{"num_hidden_layers": 14, "hidden_size": 256, "num_attention_heads": 4, "num_key_value_heads": 4, "intermediate_size": 704, "positions": "rope", "rope_theta": 10000.0, "init": "trunc", "learning_rate": 0.00951, "schedule": "wsd", "decay_fraction": 1.0, "dataset": "wikipedia_en"}
MLP neurons of a small language model. Each row is named by its layer, matrix (gate and up: input weights) and neuron, and shows model dimensions 0-191. Each number is 128 + 24 x the weight over its row's rms, rounded and kept within 0 to 255. Numbers have three digits each. A neuron's up and down rows have the sign that makes its largest values positive.
Before each neuron's rows, "fires in" lists the words (lower case) most often at its 100 highest values on Wikipedia text that the model never trained on.

fires in: "is", "also", "as", "became", "known"
L10.gate590:142093116129148079174179105085129147145139119105109100099126093096114160143085138196127185135130132100121138117128120109132154135167080179131147138110153156117129100150092137117148097131115133127116143142115129159172111114139101122113124137143107130180177172094115117171101103143158130097150132162124145130135109184160160111157129093158117087118095114154091137143132113136155115115157080148128103128123134125119150102135133166143133150161143112127100136124149125118144135131170148130142118108105117145133131140122119078115158154162104125096138119132135115135086143147123171085
L10.up590:155096181105117131121126105115136096138149104157121118102148116147150113135127158142117095128105126164122114164123127142115135131116149143103118144106132143133121168144106124092134152113111097162115138114149192144107163102146117136083101111162110090136105169141151116106129132133115118157089126151111097169155197167090113152137127070137142146143151101163145111150114120130155104164132141151106110144101128131106126097168125141110144108166128107155146128135113094085165129167105064157117130117138130127139156102119110152129108175139104143128116167110099114125115069118091082124

fires in: "the"
L2.gate106:125109164145106170153115115134099122139096113142120140119153125133123133056123182133125152146121113139093118103130142141130123121154143095154170111132180123108120137101108101100154178143101173126134123138128216126108105137100082122109119100151152162120144084128118133129197154105134110136131126173103105105134136109155142142153112118147114164168126104126136142115116111083132107166154127133102118119139142134064144153159094153138093124111114114141131142129132119093103146148128153155172163139131133124135106176172083103121160098122111121124119147169094115131146140136105117129
L2.up106:103169101113109148111157131120172118126136098106149100118062133118111153061131134116130129134150139156109119099155112114184101169171146124146117114121120163112096114171207111111171156126137117147113140136162110139145117144120110122117127104084151120124086112106107095095158174086131106141151132110087145139132156174122126123122142162167094146132135161132096139166082128142127154128114151088127116145090135116071117158106137130108125150125171139183104164134100131137138110093094119089114147145144127141121156098101137129133122061151126150129155096163125098102075122118120152099

fires in: "career", "season", "life", "biography"
L2.gate219:134169139129147121140105123094130126097123131169141121121091099152131092133164133126144151145122089149094117155178101131157121138108101150086163085145121102151145121125132158123178152160131151147098154119095138149098138104151098108134132128131106132159126134133146163161135122143078155169087142126148108093137153064138158113119118155166095101164123091128146095109119122126157128158141114102127135095130160137131097134097103159117128147122158109155162154123108180170100130149112147142138140113090145174112094093156127157103156152093111099146094140161140102117107163101175126151
L2.up219:151140145155113145201141145107156095115147157115106114135137118124110094145156137137126169142162132133109142132162114130162136134110136133119107088118177102133099116115104120126096165132139155160137139091137098093128098113129134117116134150140098121162135123107156089135095122156118151163148106132145181093111126100102166130107104135156140079144157124092112099120097156122142098141113142122114103100127110151123108091081086171153138180174110127143139109131121171144090163128145134128101113084103155151085126120130143114142171171139135096129116152188122120135117153114130125127

fires in: "were", "was", "are", "been", "be"
L10.gate567:131130083157118126128130119154141107147139127118120122137103124124134152112091105174162141176117111170130105096169111142101092128110148132141164092173152149128094164134137142063089096117125135108122162088121098130157077129138135187150159158114071158133130148166135154140141158144125110143079151113137150133111108122103121162155082167165115081133107145090126086149115141177125152102110122113140125122141108146144119130133129138110165160124114146124137141150103121117082084178131107103178148158162149153082101176137095124097092123146122096139119155160135146125112122134163161150
L10.up567:124081121124107142117159122136116151135176136132092159117175107136151111104112155123102142138140155116114137084134162177090122117123090105149144088131091150139123102145103084091125120128092149130135063121107113160104121117108127138130101123144138156129154190139105119167140062130179118150103105139146134174120120146146170159135148138122093130123137110107132110121154108127163121147097138127128135117172145101191150183133123158136131134133123153166079101164138129096134115112143089140080087092140113140119101101131112143168105152108101125115113111156151092132123137174121147119

fires in: "to", "of", "despite", "from"
L6.gate430:112177113123111177133084126125146137116099132145129124095189150143086146126124122108116110084126075135119139152121160114159096115099131137137159136166142189138083114128115111111121150155142111167156177137095081132182153086125127122120139076122133132086144093128140154117114129135150099109115104106088143110115158075138121112108091144106105148111104091162110144129103140154149141137181102130113153102138106137120164136114126088144130141174138117104114109121114113110124121133141149121115144080132083085131137112136132098122119135167126109172149082133130077132175132160148127129
L6.up430:147131130127121108132088124127149132115146131160144136135098131125124186070094123128098170134112133104117116135113113142152133119124132121137181119102093140162081135112129157137101121101131147113162141156119167133132156121097103149152148098132146102144119134099131147132090130101132183136159165081130118082134143149192082104124181129142168156129121158115106167112095136130138126122168148111119127127139144108075162160116120113078169163124127140176130082103161135120129097128161123133134148129175148174139186131122081113131116097124093121129135153120175141168152127136139126106

fires in: "of", "to", "in"
L5.gate506:155097103096112093141114100164152116107115137132111144135116160136133093122156127061191147143151137074079126120118120111112130132171143116093183126093138119131122127113148123109137119148124131149155153107125125085149127099115135147149119140118160128104162100095143171132144089136170098173122092117138115112122149141116098113144190099116136128107125132122167131099121138126161108105109073119128110149121096086167142129146109133109119144139131143075096128100111116166113065116161111153148142125124140102137125131100145115111109123113136155107132181116131117126121147121109173108
L5.up506:131117123134117114166130097069139176119155117068113131127094166191120150132128147098144165121122134174084155153125135141118139117172167161144178120103143119154135132127168154110107180130120157119135133139107149067123124141093099129148125128124132137102120097137161091135119124121119117131136096156167137111140184088136077143107114126143141141154119124139138112122139150117141110117140126118146118128112089162105182141100114082081136124111159164137116142117107098163096117081159096123157104119108137100146150133165141101091140132138117142144123116139108133119140132105113134094

fires in: "was", "is", "additionally", "became", "portrait"
L5.gate258:126116099163136133100193112102114099140101116149135131165144120149107145157099115092148157102114096161137115106096114153130099122118116132140144134161131113096098111134096120148136074149128142124151147109115132168119155165161113127128112144145130151113102124079126155106130146139158145122151184096151190137137136138144161156141088122153118139176120149119146149152113147150144091128090108168091101119113075138087089113103135113093131111117137159088150115125079097118114129143094166115134145071156111090132143126130170106139114112164151135164112134136065153157139142171128129131
L5.up258:105104136118134064169123150097123118150146102101118094122128102102158155126167168085108115136065151120147155098100165142136098100153107123096137150146140125137142180129122162157117143078119140145118115112107125168108172185086114147090124103118205157111133154124126133115132134147149102112127154138114116171136104107131116127107116121119082138114163159184147149099099113103183111136123125098141139113142108152144097152136153130153106106160127132131114122136175139115154137111148146138158136118123109144197130120094142126138120123147121143141117098111137147177102119111138093150

fires in: "to", "be", "t", "at"
L3.gate183:113121136101147143157152161130154149130128109109139152110149094165110113119134094113152107090153146095103137147155109098151110107141098093148123120136142101083129167157123140098135112143100151079099123129122134088118126143137154121087135133131116180099118126118127124107133111143094135114157141061097157101116116149090175166140151146134136158127134128087114126153162129110097122087140123103152090123111133154133138174143100130119109143132189135109116153092159133178110135114134124170110145138161127122083118106072141130159140099115155130162150173103192143096119112147135130126
L3.up183:110110100125126170155143144083119127109128131163143099087154113136114086130119107137131100145104111123112122116109130126153127133185123188114131096125181150156076168154106096092133134086111096113109122136137206160102141122112130140125107047156144143160111087143088100160101136125118105144121092145098135133109151157084108135143108113112111156147120140147094158132108117138126101105130128147136134150120139155098106128154138137091101160080121101108101154116138132154107149098156104170153135103148121139148103138114114122154120111117108097113147174181091131170113130117104154139

fires in: "took", "born", "moved", "worked", "known", "used"
L7.gate703:133109123128161119157106140161143108116099167149136102139163109122136152118117151143156140134105098157148100140101155130140111110088112122089097138175158131135108136205165121164157122171175082130114117163088141159110112165130174113142171129086128128190140164158105132128110092146104130094112150173085094131119151108111167114104114109129115126123177123135175106149129120130122135132094153171126127116150183103117165129110107145122149134133117165136121143111129110149139148118108129126138141116116114141130161119157090113115113127134101165144164164096112143158100108132158130125
L7.up703:113113125148118144132106117140136115105134165115097116143143122182152119098146143118135090162142126163118126149116142119141138091174139136125124119117090135104123105116154148113179153131149140105151156064174126157121169124080118142128137143112115136123137132142133083162110127130137070136171108120109148113150162103176164092129147152108185106118141159158122120183111148146112128123164096169141126169068145140205128117100100158111136086124109102136137147121141071154112122107168143142149117144139108132087153086137104133086145144115131115110143185179157111085104124148162130146

fires in: "is", "was"
L9.gate231:112126120142091117144122134115166130116171112116085127163161134132123099140137162177113119115113111133132124100100125176120137072152125136095162146144085106110131084122146143125149147116128167133122146141123191117138131110132090118128171094117134108144118181136136131165124114125193147102129160107164144143118097108116135188103145131112074087130161141112078139142148099140142115112172073187132140163120096091113131102132092132121133159142088147097111101163129172081124101147139143178123121142132138111111134113116163109124103134137122150141138179102146122097142128103158155126
L9.up231:129088115136136121115131102124160076137139121126117147182136084117162112154073145147123155139131131125102123112137124110098143142125076143119143124108124091117130131107101142149156152149158164165131130120079159126137153137113075137122174135127121107134087136096095141103062122126118156155139156164166157154142087150135122153126153091124141143148122123119129132121097112131134091097123109161159107125202068102169141144105113129128123096131086128142137137153173123096174131146124117126168096097150110141128139144123102091099109179138123119141077152130157119129102106124083146105

fires in: "was", "been", "be", "is", "were", "s"
L6.gate187:130084119142117113134138149084125116146157098091118137103138144128143094140112096126132077137125119129153127120149118163103141154150140118124135157154141106100108148123131121115104137143109174140162142100065141177096135162144140109096154094093112132145134128085108108158112155139155152101155159130124122133165127124153145131109117109152110124107087145153132131176127169127131066156105129176171087133145119099117169166152123171125083111120166105106116122197135141110141128184138141159125088150143117157150112106117115091170121121149128132104117132128165132158137091149113132181
L6.up187:160139111131099129144126119102130127144115138153124158118150138158121105131121085163112107085124117116187165122154140110134099141114115205094171139173126118107116176154131138123135167127134119115097147159103104150119099097091133141101128077091088127125157142087125118173105147139149134118149139146124138132163158101139141120137143143156135082143137111126083142134138107144122155141119103125152139128153126112128112125105105142162119156145121103100145154152142140087121161129098155173131108123159112210140118099136109125127150094121105148116132151084118126116149114129178185101

fires in: "has", "have", "only", "about"
L6.gate367:136161153111144134097100151092114145062094164115149164114125160143097114141120139097104101100144100136113121143130163119118097087094079144102090119153172128139086147177149063138149099140129110139140121137114171096154129108137172116105163135110085092114120158134100164108095129140131147110136126109142138044131098129101159104132150117131126134173169117117130139147092111155133151167136115139127109111106146098143140166091079169151118119137099112159103110145170126112106110111130134157144109109142088114115125145120159158110114129130097131124150126108111124104124091119133101130
L6.up367:103129080126148151126123100128120126121164129118108153127139132093118118142109130119116133116136148123143112163131138131073158124115070142108150119120165105106078174142094111132171122094104089151114126188141129134158112124118137128096105130122102155173114119142169185164122134119182125098126119111141150141128175086140117105147127145156087140096127131129105141165111086137134128143159096132106162096113130152165180149101160095133123117124120122115138133131112082127119113132110091181170141109161103156144160097114099103128104113143104119109158126116063140101102119093108131099

fires in: "of", "in", "to", "from", "at"
L7.gate386:143112127130132094120103108085120090137124137101123186133143128095098118090109087162145099087106106151112139094136122131104163066136158114166187133111139150118149118108186110108163138111139139104119133119123162109110072117105101100150129104125121132166120134096109126113129124114197130109157121117118090123097166138149160179101118156105122134123142173140113161106115135125163150123091139096121155130130117108125107160127116139141101138105158128139097147100149152167125139122162087150128147129139102102135123142116139145109116142178114167095113128135138127124116148141130165183
L7.up386:121141101113103088137118077117153115090152139157146084068098123139090142087116173108099120162162150162119132102107147118130115098105101102147157134151085124138112128096129134114121141135155168138142154110124158137139175086139118097149124146125094134124121092163106135136106107102104155078140106119117120122101101157129138122122169136170154088138155078150126100085130139136089136175122127166125136113138112085139127060087106095112154165081094125112116090113144150107153126124092136128129132084128103101130134146120083076129125138134117128139108156122075142135124143100142110152

fires in: "the"
L7.gate568:106123104128107153129102104162090125100159112124143096117168111133161156109141121088118131152092083155129114125132149125156105131113136121135109102131131066113094159125091125135094146149138140112134119118130184115145085126113134132100147094130107148106104144148075162141136124137101119130146157152084113128109121136092099173107139165142158130141138155110130126115130150079108133127093165109123097073159128130075085128112160124120109113136137118097147117161127143113180091122154166125127098115104140128141164132182154137129105098127110131121115119128132147164132156134107112117
L7.up568:124114117115158152076115125128163158118131121113122123141124151156128123147122115148100121133134128097184140145146127093122119127116145144113148126136166123124128126147110140097115134128127112124114117156116147085074108103095147124142108129142133121131108115153124146172183101107161149097125131151080109193128115128129140117137146138121053094107119078139107137157072114137162090100127072117170166138154123158136098168106122166152118139131142096090156109145106103133147115149114108110116114139101150108115124122110130140130103117080084131082166124146150134138122123125104160108

fires in: "as", "was", "is", "while", "being", "became"
L6.gate236:144104097156105121159104093133102117118129087146118119087133109142136132156116123150110086117107089160136101141104097181124150147139134121135151151148138099060085118141130106130151131128078104149141132102121162177128129115157110143116094143125103157099161147124135089136084106122150154118118150089130122099135144146092113152112148112127153120169116127151085112176126092116145105159137131163105065125138165116136138109167153144119152107115172129129102121144156125067102134192100143092136104120125147125172119144115112116091100151146081117142104164142131144107110111160097155138
L6.up236:126153122176153137113107119114138111179126124117108096138129126156125134143165138185133082113118128122120116144116074184124086132131111088125143111112115116165109104124139129169163156132115110187154130104106142113117111155188130148121108088100103131120110133146105084129096143125176129086131169132091168126133160150113171117181141113127178119137119113108148113128079173099133089137124126144113123145113129136184117126142111153134131106081142130106133141099131149126157136144099114102167124078128105124146100120134163135132110125089122123160128136153152119186160092132157134153

fires in: "is", "was"
L7.gate358:129118114149113172124119130080131113140134171099134098128147114126082124127136138144128107185116102137117120110135136117103115145128130164159134117148148137087109192148101106114154095147097140163114129144174122153119147105123109063133094086094113137136062137077152110131100111152147146147157116148118118152113088166127146122073135155130074108128152131169140156178133103141105115122128167108146104099081125155119133156139102164113121119140170167130127128134129142100155136148109134210110137126104147124134163123114124126152143143116125151133131097106101146146177096117110108116
L7.up358:113129103061165136138121146143144091129144106133114075141146095130144117130121088162150155118157102144133120150116156155073114135141129098110132111173108107130175095138151137119109168123111116125164140054131077184135118182155126131068145138126119185157144076100105150125142119122154156077128115139116110162110124109127126079145138112153133097108105126120115108130080129149168096160124109150156119157115147101112150086120147126146091118134124142095180146109155101129098155129136137111120098085107111122122138113094107133122136152142124117113130109135202123109131118133133125114

fires in: "of", "to", "in", "father", "by"
L5.gate57:182086142142085137164182124109145101133129126123110102153113124134134105139108096099131109152214122136137109102113187094138161112196152137100134135154138119097143150138161102131160118128108083128116124172140168108133138183116110138130196148112098123073126094113095127117157116113127117138149109101123079130129136082120120117151124123097099148133109151149162121151152151118169126087124149110153169114068145145122156107134157141147147154156100136148110114120122115148121119162122125163127131139097112128121154103115123131094116145131121124151145134110158150133143137113122140146
L5.up57:114148125127151141135116131149100151083136081118143148134150120097147130154169148125126129111127134112165125208134124130161147127141147114133073135125130097126142156101144112130078136165143127097107117138125117125086100147097157127137103102106147127152140128120168119075085097126118114142117155140150116144134091138140105140152148134107180172096123107123123142090115125195111102156123107094172146134120162120085148171112137152099141125135165177102142115130129130066171174111158163146144115136152112093143115103111117110114112122148131078148146123118088107101126133133129118105

fires in: "also", "both", "and", "all", "seen"
L2.gate43:140124108090121122152111136110125113107095149129154104097156155118105131101111156149129175127127130114145104138139116155119091132098118117109111143128090117098174183119118132087120120152139104105118162138087124142126126109132171101138087135115079143135124154059103195075165140139113144156134152113108126122151138131148134138124153114140136125085082119145102120152153115138123120127134134148108102112169116134119156108124120140108126101148133143128119127132127078125162123135120139142118150100157112138174114133111114097108105138125122149123149177084139123117144111099195149138
L2.up43:081133151085100110158101100147129146186086127125134136109145144145185192106094133093124142119148138139126184109138146105133141140082090138149132092166131119166137119143156135145089152126113089133139082153121122150137162161104128122095139089102114159127136109142157099104128104143129183125093144134158134132149163138131167106108147122110102133140140140139139126126119136131101158148117120080137134131116164139163128137131107083099101128085110149134163150137156081111128110144125126114161137180150120150143120114125127109119115108152105135144153154113119142135109149124077145074

fires in: "after", "when", "afterwards", "following"
L5.gate105:150142124130112127158157087092173157107149083097151114172095121133133106132135125094118157129131153138143127088129108126175120157114146149152091133119152094126157097133155125120164153147126126116124149137149152086093115166156157151113088141081112078132098119137108171107108065097117112165142102075117130115131139139130111128111141140144132083123150115124125170091110146115097117117135125150098099126114131118112176127133122093108146112100149107128091119101179127122128157129143096151136130130125124138149128111118109143153107153097169114161179149115143107172129122121148124064
L5.up105:123120127166152097129189138108213147128095076096141165109101132126157146133144119128085145079099080133065094150104137121174137141120101131152106095146121128128123139132120162123160145111134142127126133108119147104130138117125123158093142079106174112133155131106115148142120112135159167128108090108077156129162112122127141103159148186147132123109119118104134140142108121167122186108165137102100094101104112092136160118173140160113136134102120079127100110129142132133114129108135117109138139191125148098097115145136105136110155080150151102096129146145180119111097118074107121165

fires in: "born"
L3.gate101:122119102150101167125127102092126086110101126143103122154108144138141079116096136127135127087155122156112092107144120149154099175129133149108085094155105115099128122123125117159142148105140142091120102095124120121051131168153133150163131132135108131129116090126125100114120126132157131089127123170128133152111119162102138136106121078059088112080095168138152072080119132142122112121115150130100106132095134133126094126117112114107101148090082122112112124115130080180094152121138120121116161119113142147122123123131164117126132106120138113109143176161213146138142148123141117132
L3.up101:120141150111170173144121109177107148080141085141087174209166128115149106147132142132139140127150169098158107147105122109159124090151089119128110110100116129120146108124102160159142121141129144150144126102134104089161159120116095133121127128144147148159105153156163122119114119102132112111145173154118099127108149104151157109098145187108119110106171096143098118150119127114142111113072129117150142195112110135122126153126139130104152106143118155121142138171107116142093123121149145122154181142114093113152107119120160131124134136133127123162111174175087135099149097097112153125

fires in: "career", "of", "life", "biography", "leg", "independencia"
L2.gate22:146153133114144131135150134130127196114088134080137115139152109146144100137134109090115130158110094160137153134140093112129170154157118131109130109140117143074091139100159167150132155130107129098142170107153130153130121116206109074164107098086091163147134104147113148133101144141099136141151131088150110129129140090098081114126145108123067116070125154151112132122146090110157121102161139157119111136105098134163161102169156154124115148098120078130180105099128108158135128143151095138141140142109148185097113099138100145114155133132147129098129119132131101124115116166164124146
L2.up22:114142132170107118164145145103126170144122116126132127146192105141129124170155122157144149169152059145148154084133135165153123139131085152147121138135124097078099139087181153156104155116105137107156123118162104119115100130136157158112132135134134138117129160145171124122125130149083176135137097128124117123111120083138130162131142117100155105140137129154135131136065114124135093113089116106146148115144111140150160132138125136105128111176116099111131155158104151157123103131137121123097120125104117128141115074100108125108153144189128131096175135106091146134197092119123143137

fires in: "of", "from", "to", "that", "into"
L6.gate669:138118057116185146131150162122128155141151109140133138106103126113131040144151118104168126120133103096098138153082092106119112158137119152098131140142143147122128102121128065102147136119087133155126085097151079092150086156135142150103085090146119134143131104151129117132118098136164127092106137131126108135092150113122129099108101155094140119155114126111154124111142161133095112117109141126162139137149123127118097153107103087103098154135102133142147094128122148145116171132130095136136107074106108106109144128116148089134145156106143130127154113078132134138144156131110138148
L6.up669:117147145151131171127139110101127149122084140093126106149135143097119083122148165078142101126152122140109182118122105142119125125136145123115131135124111125114126155104136134119121156160121155082082105140080153103102120106140154104122161112098116140095128148113142175170092147127148131128104175113132156092155089070134109134160127159085157118122096122114120142173115105138082120107110117092146137157096133124141147138166128113091158125083144111160126128149101134165103125085152162150117121137117108095131082160114112151157110134112134089094140144162132092091119098153142189139

fires in: "be", "have", "been"
L2.gate584:116150150104081163118131116120116133104156141147143137110166135151146135122117149131117150105131154114186095127152103143123104108099148123076101111191147147088074162117103136120137158090109109057198167125119145129137124118112084135093102109130133142139173161149112148108106095112133151121175156106111139146136102121147150120142136094166129159152102133107130114147116108118100137136140117126124111141153114100140133154184140108123123082145124171116117109149153113162110099095110133174124127137129151155138160161093183156125138129127132135135137134094115162123134132129160160112
L2.up584:126135152101160138091086104127111159153143126115143118096136115137115166151137117143094117083173102134099135152136187124136094110106122118101120121140143128106125182081101152102160093089092140095126110104101176114125100131154107128110113074134121144112078112136128140132105102126119117131119109125130128117144085181189095113119130142171130121137094110151115149171109123144112117116134110098100120140122117092124155136164118140125129160108114102131149114129132110141162114143092088142073092133139138157142150123126093120103134139117066104173116098126103102161146144137111125108

fires in: "of", "during", "after", "following"
L3.gate426:177147143099129090128158125098143130143127158113176160087119129146119119099131161094099118065122092131133107118156111135187093096127107088140123123127156129097117151151152156136175134077118163089093133145151169159076119163159133153108129132103121139107105101077133102091147096111098128157121166105124125119111128101085104113144161104157121113155189053133131146068134124108120140129134117144132159159123134117143120158125102107079076110102144128141140147103120127105114161126158119135111154114147112089105146135150137123098122126123136125117132139114151147131160147105103156151
L3.up426:127139117137116077116118123139120121150118094156134103140138129123155148128140120109132122153156124106137085182142150094143124121150142142147161134132125102139168136142151134126135105076100108089142099112139146116155140119127151105097134111107145132091144087102139149154128111121120148198087139155130143144127117163141097127075126109136168121165129131129178119109128142123143181130136147163118089140147133118145122121154124146204143099136126149133101135147102111146149090142132137141103177173089087128130156148106128187098138104175116085105175115146150154126128092154145102138

fires in: "the", "s"
L9.gate196:137100166140146147146110090140136111113134100117108131158134164098103087179145127179108139114111122125107088172149132128083128104141148138152116085112150135107184162123118169130178132120113165155071111131104139145106132131104115147106131111166107165165080140153113147135194155091157100141131181139158147144152120164115086148113134111087134109092118111162155154122097109140129144143109117126138119141151143130108103125144123084133121131146152098148160139160130113109105121153135109162095132139126139146167149131143116147156073124133124094167131142112091097110102097144127153101
L9.up196:062129147115168145125094096163148096100119140069120096109131184158120134114117120173147152095110123150157109126119118106140098122137159112125150144148144147148104148137126121118119143137080163139147128145173100150127133107106153126127122122151104188113157146165084146147144152101135109100148147117101083182158126095110111124154136140081122137114126100140114149146158152153159146078150096137116096104129136154102110134150112092147108089183117142145139143127148108122157138171092136127124142178097105147126103133140088116114123103137096144136157121121150116162119141125155069150

fires in: "to", "from", "on", "exclusive", "into"
L6.gate250:154116090099149125119090154151107172144139109156119084128156128095100182129122126083142122116129106116127122162124196104142148110116109126133145162108158071122111120130157109077141098123116134110154183145094088147159125147095129076118096133155181136124105138095127111148135120124126140162187129149152146164155119072102120153144120145158094117127113157135112142156120140157087127109106103114114148165101128152117110124118115095129127126102173120125089119132134100127100103130128088161071146143079113092123095145118151118125165153133097107135146130101080091094103131103169115091
L6.up250:153124153120117086167135138152160104108105128146156106110138100131136146098159136120173087138129115116118129137110157102151130139178145104150111122132142110123153120101052144164153114131137135120162135154121081182172156099131121160096145132123167148112143149127140160143152115117131123088142106108107110117085127118112122123151118151118129135116135118184102120144126102120122120109125127091105128099121139122121165198104127146114162112143129109168161107205117124116154124150149124134145115151199108120094134123110111133139153109100149116129115120140082147149153116162145112117

fires in: "born", "candidate"
L3.gate177:102152107152154109110118151083132119145126146086131130107120105152133183098098136122153108127165155129143134160136198139146122121132150159136118120165119127131150122138109139139140142133113119160107142072156108143090175149095120177159170133119169171141139132105123107120158099077122144131099121166155123113129129121116095116113113129142141063166119097138109085131119116131139127145141142133132120126130142139111127093065120110186198137136160110113144148110109132145098162156137133120124155129104096159154130130122118104124073122093108137136155192144115135150126106138112145146
L3.up177:086118109121137115135096136147125145152124113145094114155103109100115143125124099158157143116087096131110116136153101132068081130112101094148156139143123104127159143137155162142122110196097122123138147125119136100126165116113135082142132118126119096157138130121128117129122139142146134169131105124117084154129118161133129152110115134167162115152140152130182143151084101132111100113092120139139106183112091153130098130113109162117086115131148119092149135113115114143105139167131108133119168154108074146106122089133188150169089118138167105108101130175178153139145134156124121121

fires in: "had", "has", "have"
L2.gate266:098126125124100161129166184133115133109113105089122127111099110139132128165116172137139146136143139125153081148125082137106118155117094175166138179154140153144151122155143128122115122093127114126181100135151157079089120134136163146080082070113131128158153153138116147126149136116117165139100141121161115125152126085125121153154161119138103102113129091109092114150102138132154121117144153113068155126089117142106132155123118143108186116112139112109124128138119089113115167090121109129119095114123126144116127141118187142124085134097113090135141152092117119134158139120161160158
L2.up266:113148097109153127100129142131120081128106123098150151107115166143125080163103178172083130116167117103135087143127103113150152065143077127131144125139129138175102119153128125131144107167117068115139072111144106135134072139144144151152102119135119143162107136127092149129150119111093142123155130127151120077145108082144122143131153126133149154137188122106104118169142134117134121145150131121109153058168084138104126148088133121130142106146104124115108103120143106078122135141150124123161119146109104112151184123117119088138109112136096101138128122119103151139114128104131175191

fires in: "of", "following", "after", "to"
L7.gate72:155088157116138095148084151134159143113135083115140172135107118101101124129108101129106176127124049165115141121147142111133133132116093152102123118157144106139077112126135139161142123123129135094108139183118144100142152113110103093100144132157111121140158105146114137140096117125121142150160107114120109132123115098138102106161090141147151093092101158156082136142118117162136143146172102170064119106149096104156116132132130119148148127164154112116114134139112117114142165102152134130137135150120094135148160089147095132138126094177107091156125118119180082154163115160168094098
L7.up72:155133184109103148111129138190149146146141149128131062125098101138085132076130101100090108103110105116128170149121112139071124144097170094104121097148080128161104151152143091089135109164109155091140160149126187086139137129088133123093082084127126094119128100120133132106076141154132131160069140123126126092111157085105112134123145108152135134120127135131128126109123168129122113149141131144126101137126147110131138132132116144120153121111106100129138147087134149081145143132109135103129150128171158119072122092111117130131131140124125172135152100134152177163142164104189135125

fires in: "not", "be", "and", "being", "yet"
L9.gate344:177134105110105094126136137165117132112084137148119139123140147130113148151129169172141120092098092152158097116134124112080164147159139133138126080157082129158129090161148113118157129142116141087102168111119151131123070143126091149125101172145160085159129127130143107162093116148117135117131155130151132098113087137091139125149090171156112120125123145116150120115123139148111140128163126106140164102147072090152110135147150143119116158149116141110135144093159184080104136157164127142141156169166123104150122114088125100153160139076127100111130129102134122136106139161145183109
L9.up344:120091131135070117142115137115083147187129069138084173083119140108122158134148131161129136132131119154146119140119130102132115132101114102109176128130141162062138150132109156110122144111135156125112131082115087126139152115104093089143110122110070153148101094143149095141122142146176129086174178099073123126153121130145152145181170135151116105117110161114113136115129127134144143072160108085158118142161122115143111108164133139144104105176122115107134125132119134141126162115167100157116137122169121149083150173152103110086125116146129135110132074115183095129139147143173183122

fires in: "been", "being", "be", "were"
L2.gate346:137082096084071118147123118087128110137132171081113138153158094135137069115130149101166107131144118098153121112098114155141144162120122129110149105159164109141085106132119123108132127083090142129127093106108158113132119143147089124100144109128120171141139163095148127118100155150161136111189136108143137106136112132140148117156111140133148076149110150120120109168146107097119123108107114086129106116106085104142112119096116124074131157161143131144133115174138083106143106138150135125113092132154117158091144129119093128114159132111153115120096128112149100139087170118127160093
L2.up346:169126143116126121137148136131102138121174137112134155120141092138068126116127115167106110134141128111188091138148102121127108137117081160125146098158139178102111116137081137147158105087061117127130103127116152127149149127163072099145160117113133166107198118057182138110117122107122123094125167110110130133141122156137169132112118131106146094107166134133120127142174131091100071111100143140117117156132073141152099105128093114122150128111083112129141147130091091118158118145139117150094091144144129101155115132088124097134155157161112124132104145110109146130143112122127168109

fires in: "after", "before", "while", "to", "of", "when"
L5.gate377:103150134160154114140125117132166134137150142096138112121100113119123117095084177128124090136094068124140111161108122142148115154100120155114164105157139116146109104170106137140188185119147129128122144109168161091135095125119171129140180141088141116125110102151122146174105100098129126121103146157136088072113093150135115112158126145135119145104131174114133058139112136114161123087115083142117140096133109113146111143066113116127122134126108083100108119141074144105115148137149104144127126113145133127137162134130112118135140139150118130124185162115145144128125101103169168100
L5.up377:123103134128109116146126152118145140178133142121132152164060064160114135142143130167137139118118099122108129145102120123092142144122131157122166117102167155139121095111161169168137152092131119112131190159105155157108133148154160157130085117131138127102113093141141157158085082113116123130096164103133120142098179160111136138087152162089124079114180122140112116090126101152166117111118127170117109129153097112130149150099118152115133141105151094122115122128133124084140132128133092115107149124105133148137159081121139116130157097098132114110130109165180158166110107127159107125